Part of a small language model's weights.
Training: a variant of Muon for these matrices, 187M tokens, 5719 steps.
MLP neurons of a small language model. Each row is named by its layer, matrix (up: input weights) and neuron, and shows model dimensions 48-143. Each number is 500 + 50 x the weight over its row's rms, rounded and kept within 0 to 999. Numbers have three digits each.
After each neuron's rows, "fires on" lists the tokens most often at its 100 highest values on Wikipedia text that the model never trained on.

L3.up38:494475563544445449554563567496503466494528467489504477504484503521443510471550493600530512480466515501524609523425546581449509481546540477525579487556348507621526478446543552485495498459529486539499481491516514560446536525404480508463557532499480491483462431513430581513489526452429459497
fires on: "och", " has", " of", " in", " /"

L3.up953:495475514501556565445546535478507561440517419468433512507455595560480494534429500490499483431454447553498526527403421488517474491466536457579560540507339520549546540523535442476491494517442485513503423509461554555564486434596475455579515546548375497396557430510543554522563412417535625499
fires on: " ", " of", "7"

L3.up686:567521523463549455568497497496527412538519412542495575568508409507420467543478504546490570520545466420490518480476571516488493451512463474455419487527466543487603440513464538516506513523384481653422563551424477493503518470553475501541471471526472517518575500494553484487552565458499536557
fires on: ",", " ", " called"

L3.up61:554468512477537532505516579447452508546465509415526542496435525521453515466445510503488456514630507495486495465519545578493457491505462540471556467566459577524490450556561546415512482500499553536486505597408606501483567421416496478481459467471444442525496495394544521494508443528547488532
fires on: " or", " known", " and", " called", " than"

L3.up25:418472464499422527572452486493525459422510439493491593459499560454512490557462430500506501460534521606454535637489529375516456423561438526439524462549515473490501452502482509563518474461470499515487394544480540498622524479418573513475525526566492488506533428575511448356486554446481497519
fires on: ",", "9", " and"

L3.up669:384557500491518595520555471496518527525469368439469499581479456498496472483485527528556536559519479445532564545507472551530562491537483569458473529501496506493492493525460483514494410577490572444486480408558471458508464460511427479446458430484538474510544451532496498503488480481400522582
fires on: "e", "us", "s", "a", "i", "is"

L3.up273:438492461482475507434395474492436500445462543507517422496478474522495582413578507525597430472481514518610525578551508490538526493483597563581454550501444473601461563500468500486576447451637468455483509428591511467527386509510516513601518478487402461540523461527499454459512542522413536521
fires on: ",", " of", " there", " addition", " example"

L3.up156:450400472530501510546547545483508519606487540548494542500401655519502526448460420388604468518433458437506494507490431483545422511502454534562538565539419470523525502435563483483479431480530453539532611533536526561490537524397441486504439519543443534538448512476413465488573470522517548473
fires on: " in", ",", " year"

L3.up327:556419598478537549409517534525553471483490559528475491413566516545469510485381479443558470532462630540518473519524592492488508467485482507501492555436428422438406543457467565557459416498515391492569509507495439586427454524550585439458496443515545570484352434499533534471478620573535424498
fires on: " sp", " c", "d", " f", " pre", " th"

L3.up723:505475528551480481467543547413489456594544606470385507498458464429520579491466483477557455458484496499466487543480392443559507489511559455568525607413497427574476541484500518464437430529512442479489522493551500496583522441577554568486504501378458527491512559496492500466416530492570505513
fires on: ","

L3.up901:592519473459528583472555484456473548550481469552440524528428482521436472526516481563493473505456492476494442491546431410527512519472463402520548543534502569445480571538419505539552524543476474541445534482538473473548499604471573411506559525515477470494526481454537578486525547445453528516
fires on: " of", " the", " ", " up", "p"

L3.up586:544382498576470442560498494474372477527478469483560436535521569421557475496496310507626442497497465510506534461561532491429462414589453538421482482520546536594440531454554489533503577548549508576521529538520386446480645430578541429598541541462563421508508481510507581464491505421571421504
fires on: " and", " by", " or", " with", ";", " make"

L3.up799:424438435550394544497589534563437461500404471404558554520480578501538518490475462421550583498494472545466465503461495518478602556493517463523565486541585487555456437413516465499528433488518492442545495518557494502528541503484520561537560489541457450392467506565510477478484565384485483489
fires on: ","

L3.up571:587499474507501367527497573564443428463476477552517510478454584511450480433530574662492552444483514492456485532512515520476502536439508443522501499510458528575526490446501514554451468529388616496430483499397409525559465524477516513494351495561550510494535488581449443458445483598486504531
fires on: ".", " to", "s", " %"

L3.up443:627419547489462532442508573407520405635481518555577527431516535455500429524511618475573509513542555406452458403534459387421490462562406517472355520431358508539487471482560535528566473462553444533550571545473502489460527440561483465473407545447448535492503495436472522500556459468542421437
fires on: " and", " or"

L3.up727:480505529443481508576580449586558540521507483529551569525470520442474558565481495486507563426606554547457533501452534446488525512579510547512442455546523521519415559432523583461530535517475512491537538526467546450459495445486524590530519628444514523414413523542506414545562570489489516487
fires on: " of", " the", " such", " which", " ", " Pan"

L3.up266:538463552426473549493465475467546456559494410578565480443529530533431473476530569557493484439372468446539515461487484453534483559434463604504516456464468457520461520435517572561539487566524445527559480518430520462547497429542579557502518508544533614492486561432508544448504455431533492468
fires on: " or", "or", " M", "er", "us", " R"

L3.up939:466517456497507598393438498573440512607543428481470565476603499469545493542448495459534509520522535519452602528540546491468546422528545595424583503498537490472519500556474495526500418546399469451586534550453545609533471471458547522475490521511511504491477533536509545446515523521434480529
fires on: ",", " was", " would", " is"

L3.up187:495540440499496488485465583546485529610509517442437504562508370544427579417500483616523424445419590494495585526498524562457443533523545547435457458524519462523499509605459468524543520476494503442437474491460572591515478439478509472544543480462585494513445509512484534471379441481468516586
fires on: ",", " States"

L3.up74:560538473471505510430547541474518513549457445454467551481509553519456444504549545511535490431498553449447541472451507524580532487483472521485579532454471504531522451429488486490490428450575436397481486553437565557496621504425539520531530456453438558492495465520512482433521427515533485498
fires on: " of", " ", " the", " including", " and", " three"

L3.up175:474354514484516546497478451569539479576519429557464503537460597528491409449465394496554492498561513399488556503541510433457479555602499500505517430321506389560505473465503472495561499489567428497511508548486533466473519524517522443473520520519518472530452530542513514528528414355551557508
fires on: " and", ";", " with", ",", " or"

L3.up758:487594480523477578478459505427612490531530493478440479525414459543503466441420444454459599398514569506483460455499506519480504454501533472506476476458478545553434520609496453564484555544509503429478447459470510506499412505493497554440512514522460507458522525424408575508546504550468522480
fires on: "C", " Gr", "-C", "c", " Vol", " Br"

L3.up462:523444457499513592415497402514519568485544488569549599560493510504403506400489572480541536465485547558518508551573513428501504483532446456416473430422439489474473474514521617475475496534538439667584481532532453492446515548529492504488467446394483440397458516592527484489443511567568491474
fires on: " was", " is", " said", " ±%", " stated"

L3.up735:549521583482431523484559512474414512536459480483580458609470461458494544410402460510488523381527525446579584555476485553449481406473545482519537571516552399488461555522517589527478532545462516518507358551485420464544453491518509543440530432542447551451613456586424452586494545450499569443
fires on: " of", " |", " –", " medal", ":", " and"

L3.up322:505478591488493441544469434542508475590533530662506565496531454519503434392391448490530489524495540524522599527502461456540460493543591408462460486619500453532451445516490506491538530526613520459500482456518466484392430514551491502478484509494536486462488492515497573444536545491536629502
fires on: " and", " th", "t", "y", "re"

L3.up516:533425516488505515479470413494463490489564471485521470542526469485572467459574490436495477485509442449482558445447553565531515475512545580440452498554448525502440546436549432446550475526398494560554635456509458535487565644460489488521560503441529540648528510522587455488463584509460532623
fires on: " T", " t", " N", "ut", "ib"

L3.up301:466521534516507565515496485543457577476536482499493550505526409467495541472565466552605489464428508453480499514515574437404498517512500626517461567464410496551497420567547471474506430445584609517494517521446491525556460456465502557523440474485465412416494495484479495523515528500526409517
fires on: " Jr", "'s", "us", " United", "ov", "is"

L3.up362:434510584677454456473612538446518483497460492491502487499463583509455434447627460512465592531441576482632490509483501495570570465418487518476461537541434492552432517466456526466497543620462425518519511533526521545460585447526449472470505368491473449474530461468465529444518476568494481465
fires on: " |", " of", " $", "\"", "===="

L3.up292:518567634559553498626622480518524547463485481522589534486446453443536440492483426499462528466487504468476548522513534437605570599529490504458544479474585546510624481546442454524519491577529528487482545527389485539410596497372561533478421550466593527494483471496445523431522420501490406470
fires on: " |", " ", ":", " of", "2", "."

L3.up1010:522480532435487507480469524431498394520431457540403520598474386516458483495569571537531447477534518491508553537565567402436477472489518431530444504554475407612535484520531436422551530553584524497466479558486475488561489558523525595457434452536540551488610545500472534423499500444526529532
fires on: " and", " or", " place", " of", ","

L3.up57:498403468471402436455499510459531419543488434444497531485599520580399516503490506494514640539585505574517490390535451452424600413482482504559474484495452473560497422592576578559492503594508415459471443534435488509475487516507405507491489474472453450492486590532483497473390493464519510471
fires on: " of", " as", ":", ";", ","

L3.up252:520491553526414514455531511393485466581486401467545497547496508445418458557528468467525513475544477425530582537493448476476516464493448562492505553449510491457445465438577572518451483527629488569489576552448522330497513491518421556499448589467513539463559493465392510546552493452543540524
fires on: ",", " and", " in"

L3.up5:494513535500424504478525376481541624604551422541496449597497555490498441478583543472436477538558480462499484498484502538542468460529563471526502433524484546560554484564415463513577490478473527566485423592553420522480580535474541522544534485474486495469503479417518526400538548510582494492
fires on: ",", " was", " two", " is", ":"

L3.up232:483499485521494470467461499531462427433473537393500559491528546534452441545500498415481464539471526500437468519605521529446434501512523500461425472558556441535491602456585532485510573582498471519577533505523463488493379564509507547545551484409557470553452494500500439348386489459591436488
fires on: " war", " due", " However", " but", " following"

L3.up271:530467532565504446498566490578589515540503534582543534489441509435418500416473476516511522467582543549427523476500477478444535428518594529499428499597545410580551528529450553531575588508444512470520540494540377503445535441450424449573447514442614585447505514534590539471483527468486421478
fires on: " and", " of", " or", " |", " much"

L3.up475:510519492444503461466468504441490404575454443530493522476531543504478507590540499499477555491448510506506525549507444453505439386618458509585525650487468442471562494442505561476572473495563449412385501529525532493608535465535495473518540490534467524522562556592479501436513433483503491464
fires on: ",", " of"

L3.up421:482520530494495580596472515521512572434534466590472532510427480580462497446522514558399496559391490509509504420449389528553560507536484479498530500485454492452459462422513527365513466525535436559495450545494570450446475491493495491558445461491463505509502471492489657504544462470475554471
fires on: " |", " ", " mi"

L3.up1014:465498466465562453473418448579507484543545505490520538568429555471543461429536465559417434568526534580454511519525477508490455513489464473508574524559566443500421510498540487426419536588537525479571448526500469540521389492402586485528496439492546410516534559554412556524536489441530559524
fires on: " and", "ly", "ally", " or"

L3.up324:545437563617504492433548529502480483482434460501536525517469518510585518466550620530439457469486612463428442527419494448513577528455461552443475494509495503612463440433387505415438495568551479490571591534512417452462544417693489494428492425544522533528603486549449489574435475502501524444
fires on: " |", ")", "\"", "7"

L3.up676:516505536469568568355543484551524447565408495545555460519542410490503467504558570505481466575493468582502471482503489572410391488493530489516531578454468420564473459457438503459469554545531475449593553545495589537579472577535546500472513535439457528516477510529435524486417521469497468529
fires on: " f", "'s", " c", " lit", " t"

L3.up508:544534572562447535582498464591613410514536458477540494545448466475521502506499601518479572461458427481500532468455558598469459382532496456496463507479478505513628441467554500520408474477449587556397548593472373491465473490431639528506414413432517577524514502551385426519485477411449504560
fires on: " to", " in", " by"

L3.up265:572498477509520490519485514551555569434519435516568563482524492590435501568553527516459446516561372475437544437456590560495514534501486533539541511559520563486526454504565440554493526581516583549485510568426447481467465471529433489504513476473459472508481416605494530532560409532492532514
fires on: " ", " |", " to", " in", " by"

L3.up217:588492508579492526495397507495534456399477547459494480511402499543452479527544517533558555500611510453498482490493553493470425475598470501554623458507491578573480526527454458531521499469456448545546490564472495461513548564532570494539470479407509483422537444458557384489664498542358465472
fires on: " ", "|", " |", " N"

L3.up853:531492529469506588579473430475513533597535518548582467492555588501441536503505518383609575593413478422518552506388430514556648396524474569560488465460489530564460515480403449539451447431464535508504528494556565512587489581416421503567508493528460552386477490474507492530472557471467498603
fires on: ",", " of", "4", " University", " for", "3"

L3.up555:514454570476516550499544574510516446501468590459555485495524570491576483476620455494517419551536495492463464489475463484451523540519508478555438391548433488586433495517399464498519486518440502434490530483517496432518418541527545550476476518519477528462452493536453458456485598542531504543
fires on: " for", " of", " an", " that"

L3.up433:476477538577523511506552490408462505508503465466527424528559499456459497489475420510461546446451536405512514608451503489485423488512475516421501525506436453414502427465478419429503437488481538597534425578469487566498505528452449594463467557475475564505493411526531530444463503458483468542
fires on: " and", ":", " Albums", " or", "os"